{
  "n_layer": 13,
  "d_model": 192,
  "n_head": 9,
  "n_kv_head": 9,
  "head_dim": 32,
  "d_mlp": 512,
  "vocab_size": 4096,
  "activation": "swiglu",
  "norm": "rmsnorm",
  "norm_place": "pre",
  "norm_eps": 1e-05,
  "positions": "rope",
  "rope_base": 5550.0,
  "rope_fraction": 1.0,
  "qk_norm": false,
  "attn_scale": 0.177,
  "bias": "qkv",
  "tie_embeddings": false,
  "parallel_block": true,
  "init": "normal",
  "init_std_qkv": 0.0592,
  "init_std_o": 0.0116,
  "init_std_up": 0.0592,
  "init_std_down": 0.0116,
  "init_out_by_depth": true,
  "init_mimetic": 0.7,
  "optimizer": "adam_variant",
  "lr": 0.00147,
  "beta1": 0.9,
  "weight_decay": 0.1,
  "lr_head": 0.00471,
  "grad_clip": 1.0,
  "warmup_steps": 389,
  "schedule": "wsd",
  "decay_fraction": 1.0,
  "decay_shape": "pow",
  "final_lr_fraction": 0.0,
  "batch_tokens": 16384,
  "seq_len": 2048,
  "doc_mask": true,
  "train_tokens": 142000000,
  "steps": 8667,
  "dataset": "wikipedia_en"
}
MLP neurons of a small language model. Each row is named by its layer, matrix (gate and up: input weights) and neuron, and shows model dimensions 0-191. Each number is 500 + 25 x the weight over its row's rms, rounded and kept within 0 to 999. Numbers have three digits each. A neuron's up and down rows have the sign that makes its largest values positive.
After each neuron's rows, "fires on" lists the tokens most often at its 100 highest values on Wikipedia text that the model never trained on.

L10.gate189:512575510536490466440512491458489540530474540491508519504505496484482521508526526451486523517499495518484488466532528522494483538490504499529543553514505513483514523485460483479543476475515500520496547511464536502460521449491516526500456501454555469498494472508475473522537474479474471469467497485490514487539481502509466512488498503510492490497497482511503515452492541457514511513521489504503477470495474509441552495512499488482493496467500525498533491536506486512493436536475479512452484490487517508525536487494514488488444504537494493509468465505489502505471534506490527491
L10.up189:466544511476479484531502496470490546474540496471492475498516492492522472519508505501521527498547502492512481509461470488508494511521535489528542514495488509513494540485502480489493485508511472542502508462515487472499518481465504490547470482500564544491533486501515569450516514477476463495492453506522534477501555507501507492484467496541501444505490478517461495548520488515489471484546543519523469516487482495503503526500525526509520487461498499498540512520535528504465509475504530494515515505491492508575501513496505452481484493501404534508509509481486505515501540472499524485
fires on: " r", "ac", "ant"

L7.gate181:506524503519539523457563473527482524538517465486525512466497499453510453494479485493495530477579433506508516481473497499490457494504511507532519538527481505462508482530494554511479504491463541495508512547508500498497493507524469509558504505499508493486495446495496494502499485509473514511476545533515492519524497527471511536495475495562527481471500535503491467541510488530501519494512543527503494444464515515480480499491480513479505496506513487494513520504492478488524490519498494502476465482534533489465499530551479520508508574489541536469473495508501478484527507503460505528
L7.up181:478489487476452479491502542507503461498501497484500478486491516507453482493529471530542517448529484488524560517508444480499450502498519463520520521492480478476495486473509508471493483504510497510513476496497509533529483506520517501480534460456494487493481484494479531522496469492504498512498500492537537500501506527506524487522538443480485470518506495482510507540531468532477521500478560492535490518497517499506506507515569500564514499487556500505505520487499515478495538541485503499485565512532463493509565486484494505545439494451511497487466517478513480537498545517534504530
fires on: "s", ".", ":", ",", ";", "-"

L5.gate400:504506529524515486485499542487492543496501518445553493512499488511473497435532488487515503484531458500479487543475473515512506482513526491550536524517479485467508434527512556523540477447499487520488520521460514492466513496539477521509524510478506512501466465508521457497453513504468485510450528477524496527497473487479521469502485522520483509503499491540430491503513515464487537510521504499510499438502514479534541469543544517522463509472477500494501470483514505508522489524502542500478481461531506500503495510490516478546534532486510479516490486516526494471543519489495533508
L5.up400:465504474488501484482505506494504500516522463500525497447521486536527532505465476526498474459542512501475488478518508472487502504493505493478508488493502511527511498464518480501496477534483507545521484500489530520510516509486482443543527445486511494538502442521516478496503496490478499540439466524501530513518474495468501511522455501530540547495488505502511497486484515554507454544487485505523506465473460553506494472488486490479571479448490508522485530476511491464437490512472531477514520519494486488515493513565545498481520489513491448507499528514552513503493537512501535509
fires on: "."

L8.gate470:478527501519495499499531469527501555515483493522494491475501501475495506471480469480490424504481544500515520476528546492507533510456454510462502452516513494496557541474549496507501506530501461528516453516480494525484512488484480535473521485520466512471518513556463491529484548522504532526494527537539533490491499481490489484493523539493549542495564493515505511478458513521510480497509502497473479513468469530482462487526489409493503492529472520519500491492516532512547490498489481509482486453518496507455498509499496509534511509496492487522471473518530492491499501489484510523
L8.up470:565522511543514524487542511548517503500537500530508459461509516492507535497492490451519511524490533529534508500503467482481475471509457502499490497486490485463503516473446462513488524468507506495502542468486508474475472463524465524549468520513547503493461509502525481479504489543502518467487523508503520455469503519484523491521487475498496501463515522494483497552474521496480505505522517557496486468444494534511477506521533509492501533527454503527475496529505467512510500472508459496467526461514490526527496547471521491444503477476483497486492500489488530520540451542493494534
fires on: ",", " but", " to"

L10.gate318:471444551494507497522511477491515528493547488540524535515494466503482438457472515499530483510531540483498525540513525530560518484517509488494486452534504492480534532489441522504481477484526488490490474443533458492524492555532530497541550492513484513513526526543463489519529525474530517536517519532518494545498512533512522475522489501484494493507494497518523458488483532533546512499510457470443506475506484498509486525487463517529515512494507510506538508495492502489508535492502504485511462474504504507513506526517486515519496547529539514520489484482509487531500525489447506501
L10.up318:467489500482494510515495557494498475450537482481488455495501496485518510513499486534529499474501493508499505454527547540485493477478484530492490436529520507476525501518473534507473481476519501499496435499499452515456532509489508484539516491463476499520533519489513508558508541506466487526497520537510475505470471496461462521488498468510518497466497511475497513491495512505506519507543565537495459514489487472492504482509516509567493504527504458493494494520500490469535513536530495473526473463560509512491494544521486556511530484464529500467500470519507487534467483498467475470
fires on: "s", "ing", "up", "ware", " F", "l"

L7.gate174:478486530501499487507499505521461469494467476510525503515525502502464492500529505487495501551482512495456498495475530456503493498452480476469475474496500444504514448494544493534543480540502522543564486464498535523483524464493491502520529521536490468495507512495505517484523505453553540516487466514492522489505505520526539507487517485466561506491479460466472516503500518504502527511481497492469488544483550476574491522474479494473507503542504526544531488462502517496517521458500519465508506534511457512473521495484490504507513479536517483515503525526477568480488493495507534488
L7.up174:489513508458460504501526471520443512518497489490482507508510521503479464474519518476519488506484533486472487497496469529517525488447502448484540504519492484482502486515470540480507515518485446508508470522476531521519490506480469560524507534476489506542490508507505465554461522489505477526500487498547542492463523489529515464487489422504494549529500549485518477506502517468472543520529516496522499467442500516523508510496478499515484506541500521534502492488551554560538491533491510482516500498493501487502510496503489482493475468547480514528447506514542544513509503500508505500
fires on: " C", "°", "t", "″", " ac"

L5.gate503:471486461529508493478478487516499474490489466544543482499495474552502495528522483520471503491482508506524516542457511505545496494510508516498526487489497519502498541508531487476508503510453462498516524467504509522503475505508514513517467548513488504463498503468467505512503450530529508477519486493490475516458509504547489470518536487467455519488487444516515434477512494441512496477447448494515516479539499505480493489522501526560522558504487522507558510525503461482454496490502509439510490492477544453471494506482514501529522497541522474507482515520508511462484519497510520529
L5.up503:465507468533506508498529506487543534502512507493505455473499473539530501520539500510487559516487504465496494536472498531505478503517444496518493508497483512465545497495495483528490494522498470512490482509493505531516532538455453490485493472466477519453529447501470464473517437494483540519506521461474455470490484518481505470562505488477508531472502497539512474518515502540487457467525498455564509461492515507481519509463447500489484512508482519509489492528519484504513495488525522498492505552475523533510529463474513495511479480511503507462458512504507525532500492528503482553
fires on: " under", "ock", " open", " of", "irect"

L5.gate310:451484485487513528508501481480510485485504466502482528493440495499522500513473499528514526522453552473478491513499464448494500497527512498503524523500502452465521511535493500563500491529522495506482530506483459529525495540484533506537509503494523485480521515523462452511523490469467530491488487480506470542470513475457506506508522518491485504465501477520517498467547520489509547512502498447489480449472498500495498481535475507511494487490507487499522459545506499495436501488537513498517444485482488501491560536544491514519482516543447477452474514508507487481523503442507471513
L5.up310:502485500551495511527497512507509502509497494502526506479482504489485486534488521486463522507505500491468502500544496473438506542526488528527473544528489502488501484508464506483540506498530492540542497477503518484512500503455499476502502472530495507525542458486459507502513515502508488454495458489505495484542516503504485521450515474489517488485508457476540457459554559532541512533511495443541486520530518495475527454507473448479518491470511506432445504473453498485476478518504502489482522490534522525488516473488505512489498478462476463450507490500505452465528494475510514480
fires on: " population", " way", " Website", " book", " census", "ality"

L8.gate358:516532479493497530512504493511480518498525510477503522516533497481515501548476464474495565527532474529509521506539504499464514462463529485480534522429507500477507495499515480531534520435522467502543505490463467534499499509535483528479531478475468510496449481524521517491516499493494501497489526518479498535478492532481466505485487472509519543480500525504484469508481462506488506443506489518460485468514461530538494481564486433514474525484509531501487504516488466480491501505483492519455497517469515489502511476529483491533477483495477505486484512512507517493440521523533470570
L8.up358:492483478527505477546498510488500482537510525540479491507483493492491499450509514550486497523506489515478483542465492499482481500492549484500439479515518542472509484497478520511513502495438496532490504471511468535513514486469522517527541532471489500489472465454491491521479498521511493491486515507491468490553503519543516495487510502492496497491425480524493442545532450492469458500517507528500501483465500517440513522481511546528487553526469468468527503493494478475488492492523549462502488487506502507503481464469475543508469505454496493500502522462509440501465486478534505503
fires on: " re", " up", " den", " requ"

L2.gate350:493558515490518509541483453517501482507535494505526507523457558506514460495494502542555530486500494476465471553477518461518466536534489494575514488493532473488495511508492495477551468486533516494529478489464481505507476553527492567486508481508535502502502508512494484495511511505517525419499495514450483516523481509512470465499524526510513493511472496520519518511502496514495488499538474537489495521524518534519444474494460514512536454474476498523518476480515506545528513500540495504486472485473511494497514509483497487493532470525529517517486543509512458509506469497502473514
L2.up350:432490476493517417472480511536509488498502557461508433471498489546521507493523473490485471527481524519482528508462508537485479483474496473502519509535513512502499480513521526493534519514472488474494495483464520456517511508457513483489471541491521511535475516449505478503506478493507493529489490477512519530517436526577504523511511530490528543527493489521487541463490527455508484474474513496530497486505504504493494493515486457513517545502487511505484503506509490518499450480492486454466492485453471490489512465503480475544503488514510481498492535519472437491491526498523517491
fires on: " Gu", "u", " real", " Den", " gu", "lev"

L5.gate492:495515493502530475522498496474569511464518449452466504501492484493468514521498494525535496470523518511487496487541471511510475513493508479518515540506523498510478486515521506538487499503546508500551494534495522490446449483480436521511528534481532490486472443496494501481513472490456489516471516490472478492473447517495520495509513542492463514517505505489508472513458547518507530534457517484530515473498498483469535427503493484499471510445506472456488476481501517498473456508517506504481565501519503484482501487531521445477473478467490469515464494486515513499523510494491511515
L5.up492:504503476499522507516494528540479466506480483476560468491465481490477477518513492519497513489492528517492502480534471515467498494506521494518555504526454465520483465462533448499469463527497455500466479526491508516465532477512485524468464494496520537537522486522488506463487474486494480501473470510489496529500515490526506469484518469519496483481476495510465548476495477530495500495469485518518505461488506511505462500502513493466474541492514609476473470518509496492545491516439511480480512473494443526509504485509492500518488520470541466487483491479575518467503507527506515497
fires on: ".", ":", " ("

L5.gate448:467494524505498492512529460539500485516473496484495505522535501470532484487535518512520491496478462519521506449471552493496499527481484447509538481488526491521524476485478530493525483476481500511510493472511468485510490482543539526478511524445529495520490531553452526462506533486498494504531486506532487508528463502501446474506503532490497459499501495480505518518509538489528488479481464543505429521480463503483434506498435522545531475503543515504550485472513486506474496504552514474528484461477503491491483518496520491542490458502525472504510499484478493496494488482547527491
L5.up448:478510465494535452441536492500512486520516508464490492486507562461512436519520511500496449469495512542472475532475475458463478502480536478527489458474486499544488478501512483505507515499514480537514489502463509489523527510494511518523521538485496514519496498494521509457462502535462492467527485465487512521508460487491479517483499525485547489509514486484487501498494527510505483513472534509458489514492514481485494489539488514475507451521543530472500516481544471497491508563511520486519483475472444466518514464496505508581526519505515491513467522471488465492460495513525524533
fires on: " some", " Bu", " Gu", " old", " Some", " gu"

L7.gate398:501496498512481485460517528503515527498487470502479512489493438483501468477526514495485484547477512547528543529555514529484499480488484455507491573488502537479513528463538499508487480481481499484487497506452539487529446486517524468463502482504476451495516527503484475457514442516533551506512501512506496530501496556528491513493488510507453518475466547516470554490502508478461501485496463504483535473526483507497519476532503509481511455475454502485502456529550492475454485516504499506489491462519480487486480514534493495503467510497533466489485503482500486494486517496553496487
L7.up398:512498514509444474510504465511532495496485474489492508508462497494498528468476511491525483532480460494484505526519490495456474471499459459487504512503449570500551518469531495559488548529479496531494568515514540512530499478473544466484498454470469491489513519500501509511480453528487498481499511477501495493517532515494502509535450499449424483529482508507496538500524513516476507522496486491479531469549480477494489459521515490503572469468503513486472480493552505481482525501472509494503497484498493505493490485499512511523474515539508507467501500463498487510500540523527455509
fires on: "ro", " rece", "ip", " |", "le", " Alex"

L10.gate461:452511495500508487514548487464488506502468489483459513511516509495474515505502503460481481514508508503493485477515514488473481537502524478474506549548512464485478448505523512498452499551549496525490517486503500498488497480484513545514553509538480440467521517498522508505501551458539493485524483527473485497457499526526484496448545508525536501490552509521534508532511491498522506549473549489475475520484490497512456494502465521535472513517495485523469456457522507527453470533519488478526463501519464491505527510460492515513476494531493490470514484494458505462536481498483501470
L10.up461:480511489489479483512504502493474474456507498500457513481517526500483500484495529486504456518472503458508492470455495436527516518503476510457501540495511501505481526523549498514426489568498510548506510511455501516523515502476473526526497521514500497513500495483489526536505512404528489499520488498482497460496518440478477489483509474496504495511528499476498502541561504527502487530427537493489473521490480472457493456500459508490496515511517462492474526441512521522471499505496521516518518520514485523530528526528507522527474494525455508515514501515507496478525490465485489518
fires on: "°", "″", " people"

L8.gate348:506521511504493476511505468501504510489508461544459500512542503497460501507479509476529497492487477512508520467469503540530519519452471503482458541515541511508497512506494537522479496457467520521456537462545496478488518474487502543524497550499452493488491498507493488483531502525574494494517477547505525522539487497538523507493508534496491464512514499515501508501478534483516484526487503507489504445503498474516468551487460492540530481476432553485522434469504496512500514466528517484496491492484424522512482479489527508505511510495484490492513550555480506505506478521519502479
L8.up348:505502492496500472496520488475494508475504492496449463472529500503502535525521510494539488498490466540526494485515485505549507517472497476524528501494510501503476446469495536532520484476533477533469518478471503485556507524486504438495501529460526525514513496485553511509540516492505523537485498519494499534495475519501521539479499532497510534515547480461495448492531506533476465514497533544516473510498527474493484484540479493500534473437526489476471530489480502531494520523527430463456482533504461525483506518511511516500460530506501533510523493535529534521510451471472504525
fires on: " |", " p"

L7.gate459:503560471503497468471489486478505477497517478479456513498497472513491474506503487475491527456489515442478496524519503497446550537476519528492476481468528494497485551469484503505531530464488509485544513516523472481521442511531464530456488493550452518525504464537500504519513508494485477479508505484513517521549513569485496557503534576520490461492494517523503507488504484464517493523499446494521527501488499481494502496477474508512466486529506485499463508486484505487467487534467489507468535460490467494517474464482481485487520464475504477517484526536477493529515509526479515502
L7.up459:495530492509493490496509498474484500537473525533513491497447453543477521506507490514508520515524515511483533508476526504491493529498515515507500533521502498506471560520504451496476467548531522487537506469504494504504528517522524517514503484513508565439431529499534519480479496513511497468508488498522452491529506518497498501516492461449471474488454516454484493495511508524508546525520524526500492481509477487492499523516533508468527525474539485483535454514465507547535543458467506482539514538470512491507481467465477519500476542520513501510512485518453541507491513538544535480
fires on: " 18", " 19", "19", " 15", " 187"

L7.gate445:437493503532536449507496540490525540515518513517494504449506490521504476490522497502484525525500516522458494485496482543544470532511494465485502546438496508482518477475467507473518460493484491477518455494473491494484509477481498530529489489504492460472509514479485479474529489503492546553488453539499502508488506466468510509536497521514504534514548471501497542483530493460478502476508514516528476501456512507512468502543530530523521504497457436517487484473490528491495498530512478503503490533472489516501481505470507477486449511506434520491508524458552451492528473495502468504
L7.up445:514526490516491470463512511532483519480538464501509503517516519501504482516514536487531518478511484510522511446445505480490571481496524488525487500562509484493506501471498501505467485540548502510486485473489527470483515492517511485519543500513494498541473451489540451550515461506512522490525472487480514515492484509504517486480526532486489525476498497523412537499496521466539528515494540471521515541501518508515475498557496487505471536530513499530509460526474537490525543539489463510481481534499477491511531486468505530500490477497503453479507477486527496540486541484483525465
fires on: "le", "st", "7", "te", "in", " ac"

L3.gate14:527487520525527500493515563480485518460510519484544489518507477533477529539494479501475517469497477522533504473466507540474524478472550493506527537489482508519449484496491520494540505485507507528470526485462464472487477535465466485518490540489492492495502467531526496502514492547494450465491562501466515539478506511474520508490487481473506543498518496503502522478490497473469524450536516491497498455527521509501551491456513469513510466485488489504496546495520489495496474525508505510471509498471512542442482450540520488523549507499529500515505497531480463527494481468491526446
L3.up14:480471495468532502494464536509531486499529521492486519471479424489522485470494523446488467547466465502503502489519559531544516459501479506513519526522476480503495468479532487496510460523526514526523530440502495502519501487452543505528492521477494510483467494488482484509497506502488525529483472514496507530500491507543498528512532482565527494500509492471468478488515531484485486495462471527486482464498497518475487501507499458480536490500434543498518501496484488482526523493547498489502516522477462445519473504505464520543501512517484479479509518483492497456491478437556499503
fires on: " University", "up", " State", "iences", "ology", "."

L7.gate246:508483515535539505520488527560457530538518495486490546482488500526495478507490478467514528470524497530478500520496493509449484512489424479488562513469482465525466485475507495492474481496516511468460537491540490488494456456495534514480514492502541511508496502507495451470551471553458488521509523483518514498474527528469482481469553515500498481492482514502466492486465492486494509476475506494506511456517541496469504501517493507508474479476480544491476496481487485473463495510461514504504486489502509533470466550510498455510463509470547479459494492494468508499530514510477533446
L7.up246:493489496509492495501497485533485515514541528462489506477469525522498480487509516490513551479523472476455508529509485485499540468511484481466550528473489497531528513479514513490466489528529538479510483508532501532518487476487461464514495490443496543500528504498516468504482471524484501504525484507474485544515503470471496517495520477466485470454467509452484468485528483546468452518484537493502495466530545502461511510542552500498499494475475560496436525499525489503516484540494516495489535506486542535508494509537514444545523506490513509515521491510514467529458554487488530493
fires on: "est", "ign", " cap", " Mac", "ention"

L5.gate438:535553435516499493448488512513506513548447508525444462509539517497532454478479499534510529472500515502462470504477516492489501493493532508464480467538471510544514509517514477490477535528490528492507487518471513512496481475460492522493556517525489510520525507500467509492509496434513473508494476502501476509496499432495522511461498495462487518458512508538506489497479532491505515487487507498524527527519500530480506522545492513476485547552499538497520514516529502550463522473539518505491521501499457519504510501539502498460507478513494486566506485535446500482473501486501509523
L5.up438:516472504470493478486452509520471533533509485488448539491497494474482462535468527487527481545532519457551488501500545506470486442460484490492460456549516467464505503515527468470482532508518544538474492470494543527479498510469515467540498493478516532451514564503550537500476512506494509502534463499502494506502482506466459484513543506506501519532498492487498452454511503501497502508493483489500498490488516513491484457457506524484502480509449493504516512502505486559514526512534508480529500520534474493512467508511557508493519491501482523480492508528510495498539509486515534527
fires on: " County", "ural", " Arch", " Georg", " Cz", " Italian"

L10.gate88:543494536517518508519513490515518504505504464487519492503484492556490536507473460497520474485468523467494491471486532558480465485493486472443502468547521509502536511512501478499541469505507470472511510487517467502484508466500487503480471488497499467480525539513500485533520518570501494485541538526474536486524486486483490502518552480480516528466564516451477494509471530499480515474505508463451487505518515501454476479481465496522538533507457546492483495520494444506548471525509464508471536500522491491501498479495509498522520511526544502490470552491483492489468508470462475501
L10.up88:492521477508484521514515522531447501519512495471495491484494453460511469503509460483499511497514507495483539473532496538503472522487516537472527493509532468496554467517518486526543497442495497505508523499485513488489482466536472504495500499438510472486447535498507509498472479497505540464490488527445520490527450472510454494515485451482544499529480515515515497504493507512484512508499459516479520456518466494529515524476542478552472459495439514494474476502516463560515525488504472518515520529495506504522472448490514425505510488464503523494493485487497522480483475508475521495
fires on: ",", "up", "ol", ")", "),", " and"

L10.gate134:509494524519478490509484475519474488545505516557517487511488454478482494515528492494508520514514513535475514538531524494535493526476507491492515549480488541501449501528486497521506464463483495463451457453528450463484469530500543546513514514512533513472531520540469493495488435494474522528509569516484502461493512515516503464488530467498491488465514511484494496489474506502499505496495495494491480490485530504549473575464485504495506466478487477510490507533466523500522492492501471516486482507508521525487509518481539454515521539509485470552471460468484499468510555511510497489
L10.up134:513470516501475473506476490503454484569548473536516505510523473460503516492490505467495511487543483476488545468511529466519492497494519513515462511506496552495464517535457499469530531495505515497477492517526499466513499537487503502525516489475522519520486524495524498494514437514459540497487505493453449466508510472509498498478503464485511494536480483492484531545473473474504488512467520478505520436472534509563487548510466492503491533500474453495457502536525493499507460463509493495511496518551530500521519507517535510529528480457485498507526490478542487469523542503510485528
fires on: " f", " w", "f", " F", "w"

L8.gate124:476498471545511509501507522524488515517499570493535525479469485478484508484573465540472534460527521495491488503493480547472506486513474462522508507491510498444477501514532483493516519465529467481513531494478504510511494500482516514490457524493529442537503459537509484485494476509453490507449493487482435546512533540503516515463474516496496488491504482523485496492443519478455505499488468512513502472528492537500493488496544489504496468494517513500475534522511512508499507494508519500487461461478495513507463469497502497523487534465500458500500453498589488529457510502498514487
L8.up124:505507526536475527456489515503514523513539522551482504445504459476527508512479541499508579519490479484512487495494515465515507514519518488513505513511513503484524544489484476533454489498516515511532523506521518491497511502549475498529549475558477515491509492513518477501522492489482492513465436479474529494445544505507481507509469511486518504488504531493507530488495495532518534532452538540492524442490468481507515502525532470506484478466504476488497481505495439508521524498498510510506520492521451520557502506519460496517474503508502511502470526450522543468491447507473538509
fires on: " that", "."

L3.gate476:516465456487472474515468510512522513527512485450496504531519535517535542506493535540508523495485496498492536520453514564499500499478477491449540524525515495494502502483539514515498491526486486459480513477502511491466504533542545508512521570454487522503470507519500463559498523508502491532517550524506451474520500496525563500487458519506524509536504535490489511518447477510511511467538463521483498462531510524551483509506463528527519521514454542501502504492530502519502518453506506463491497518485530500492519492509509485520519499534503498537497521518496473461490495515535474503
L3.up476:538558471514507518511475501484514495519493523503515486511498501499545516534447501494516505471511488502477522494475480535474496478478490501478500497549522495511494491462467492485497529473498470504496452517499519532506483500525468529484505515520491469499516457509517490509526531525490478510458470512490492520492475481558468459486489481545474526499475475527465430448441476477530500469444470498505487505482540516522500523538453496517527491504497511476525502541486486506499506495534490478493420466500521469498493469491541523487510500467487492463503536512499422481488482471525519518
fires on: " e", " India", " gen", " Japan"

L7.gate163:452498488546494469504514477486481509482476460476504496494520502539462506517558509471542516487464523524498549521460536536488492517474511436481489489502495535496498466481552484483537480492476527481517535480522474514516500486493533514495493483496502503511507498503476494498521486448516490507517461550557537507458507547498500471466455502489493495534497502495489504487466531509517513512514465497487445510515511512493457564469434488497512489488459542531502474506534491557487489453504497496492534526495493500461503495461503491507482521498535482520490522512457514471524525513522522506
L7.up163:473506515490544485479514521509469455461502492477496481520536492521561517488500513516545498433469499517509518499450539509532510485482503478507479470481500474517500477504567460460524506518552522473522540513490512501517528476460526536524487511476507539509478559474506517499453506446496462475511518494515550496542506473450486505481409541508486504466479512496498478504491512508497480500509485507518475497518500482485467509481487472484553519526508514516460485506515479531522512506508487484512496520516544465528498486509511522543495482526506503511503520491495501477550512479483477524
fires on: " Gu", "enn", " gu", "=", "inc", " Luc"

L3.gate83:488493470519514505445536476486531559478507478469497524503461540504503525510527500461471482530491476510512479488525513440474510476480472491450474519496520525505464479485500498546471505501495486462497528477502512493482525489493466495466540498464526469507499489533523489513441508475511496510529484500470497508490498515508469490487466529462503536555513506475501468478471476484496524466472464542472517499475523564500440541478500501502460510509454500457525487532549507523530483529534463549459487505514497504484497482497466489510485520509478468508486523515492516474520510510518521455
L3.up83:535533483507489524501502525468532519511530479489487489530469538497491495515484532499497508491504469506534469485501534465505529512528450527487477447492550505498474524503516479494476517533494513527507514506488475500471534483479498496519472516463520482516478514500496514525465464440490469469491488499523485539501488465504537549524493521525521464498495450512478532514520483540473501532524502517537492447484450518505510498556543496518483503512505437527461500492505492510484517494533482507517489581491467514509508504493486501504471480492479456510523529446484500461554479477497537541
fires on: "33", "36", " people", "56", "ope"

L8.gate62:522535494540522506565492446499506472533507456477498502513512473481490496534511510496453511530475572539527534517507501523504504493448487482508488503559501521514515504440518520491531450483486493512487477492470498505470488452505500506504503524515482469511523469538515533446515468480557512511533459538518528494475504498502461503490547496465482519486494501538496522534442517483474503481543503525504515507480478499462487499516469490531514510467497508473505477483477477514499486491466504489487462459461499498480515556491521484478478520473543514457491519505516476502479493493541495502
L8.up62:530485482485540513514486502515533504517487485494546512566477479508516459480529481507443504547495475502509479510492468490508530474465504512482488471455489525528483534534541480487552507545501464494462526469488534528486485449475513490504508541464490477528512518538494530492482503481472491495483481461468529501462491439476505528543487463506493516511464517526496505510475484496491484482509502511537507484546483492495535472502473506507534507455526505506470550499519468506489530543450509502447466499471477469479513491499470505524493517474536487480478527500513447496478518488530504522
fires on: "on", "re", "e", "le", "ver", " |"

L2.gate374:512497501494479528503544532512470527497475493493482486508495505491499532498493476514518518483469488507463480509496484488474484557524509503481482541440522489499476542481464465502531539475515532474510466500541473457557473510470522488497529476526495491495433542498489537498490498493504494507508515533454492497490537477514473501504504476436489539489521499512483520493543527512530504460458476493480489516469482470511478490440496496506460483471461448519501499441518477453479503494534488520490527509544478502534504498514462473478491448531513495515452490500494476534471521475516514500
L2.up374:473507483505499484506511520478486502481491495502505528509519540518537524465456473476530459487497513505506547523501476523553474510521519491482484461513480507478522480493514447509456499507491486488491501477512490528513504412470471468446542502521514502525472534476508435451483504479551538509491475542496545516476468537499487517491505514516488505488467475536443516514495475468511486481492475498480503476517516491491494523531476511492492463492464447507514504522523497484474527457459488435488523522504452497493466522474510491479521483531498499507539540524495551510485498488499499517
fires on: " en", " Vol", " adv", " enc", " com", "ele"

L7.gate365:484473493525495497485516485462484506482477508482525481523472539453517504469516462501498503528507493509541475512477503502482521503457532471522500548519523492510508469459496495487518450466517456530532463467492462457480497450475513456516459508501505492497484481496502529480488522502478458484510504472474529504498508530523462468477455528493494498499520505518542473503461526502495492472515506491467491542532472501494492542465472450487499497535406469508539482495515496494465474444490511505451498512512474483504459514502517442491490470494448494484512489528481500504480496519501544494
L7.up365:509516530540482478533484518499474497494503526571480531529534518508507510485480517497528525505513497453544505485520489503507495474446523497519489498517526516523531515470519482503441501521494493510529474504503459480521513478501484491500491485531464507472537503469497525462512514513483525520490500510490518460550463536524479503516460469527483449446489503470547490526511447500489490506516510483478485500448479462486493495480501497493488501543461492527523519530515504489467471436486551532481517480525520534474460475480513467522494516527462520518550538505480527497457538525503491484
fires on: "ly", "oss", " —", "man", "ant"

L2.gate462:473469505469478531538526496541513504525475495516523521528520510493475553522470511516445497480496464493535520499569522498471498476509480489501465495508514499477484520478478488466456503497486526507507445539495511529501481453459490515474454471497517515519514496486470476499468522518514462498452483497492477482548513525496524483443470547481503522510486485465517483516530496510511468549522476507518514495492475465470495506521495535464484507491510507562444518530511486443501465545554525496473503489511473459501480521513482487498501485493528480503502489502507547486486486514547470508
L2.up462:503466485477510475500453533504472489478473535507491456486514530478493521493514532515498487495500465492519506447535475502494509509515498443527487488493523522499465481499502522498470518481499479524502492460516475468477490509546519525516490449511498524479512452495485488489518518558502453463522490500501452512514535497476468510469521512473513480496515516541544459495496501518495573464510467517527534501509472502515515474438465459516473477518487481508511484452488485512441496475490491524509470465483478452491466487489549519476505459472442540505468486485475513505519489493508500476
fires on: "ob", "ith", " Bab", "and", "ile"

L8.gate262:474492513455496499526510547530487486544472518550507539527498520430552526513456501542506455504524505494512493516536525532516507567488529475472515489497524538515456495547489482543512486498516471481488448524509481488463492511530514466508517505479557514501495509505494517484502556517521497532494518487522522499513504498454488457481506497458475457510471493490500496464426483541499497506521504497515495498509503456483488525452470487528518468509526499531483534474460491496502488456504495512518509529517512505504521498455496496501482501555485495557501473493478504484499501509480506502
L8.up262:555509456501519525506474499466509435468528496523531522473503514511484507500533480506499518490541500473507476523513460513449510481493482474475519510520452484493488488510514519495556476528515533521464520519501529492491493531532501551482477500503517493488507530500456506481483502490511521547505529527457514480484540502520479452513510486493525464487503506471498462499528445512489502476471482545507496484525533474533528529479483481510486540513533530496510495500506514486501491491524546506553516453513530465476505530460459476511517482482502481491499500494458484506456538440547451486
fires on: " St", " F", "ack", " f", "old", " fund"

L2.gate343:519495484470485455455485512536501520448519503493533457508522494490493516520518497509493517460482533523493518538465492424498509511469450495530532500512514496539502523483472477502530501475510531535502519526512470481515498502490527557515526508501518494511482501466479448497492490543521513520508514520531529552523501495491536484475542521563492484510552497546515515486471518500524490500494487509489478516534496582482495539481490510487516455456505548529525518515489493493471443485515497509506521474488478539505507474498490452528469462495522481505459511518510503503512531535505492490
L2.up343:484470463515513507463488504533531525479503477472529509512539543504526463497536532526503494473478524507499527485465496475483519534492514515528484510527517525508536513483544513521525502497477453558477473530514468490466552508540482490463495491464489520554523509505452489457504464496477514525557489514533539555476483494504516562476502526493493509465496512529497493459462503473547498519472477501475476536515538518481485480467476496493468505492479498493528534553520461521505452519543504488506500502475485509506510518532465511513485459503479505478495513494502515463481473512473514514
fires on: " Gu", " Win", " Bu", " Wal", " Mor", " How"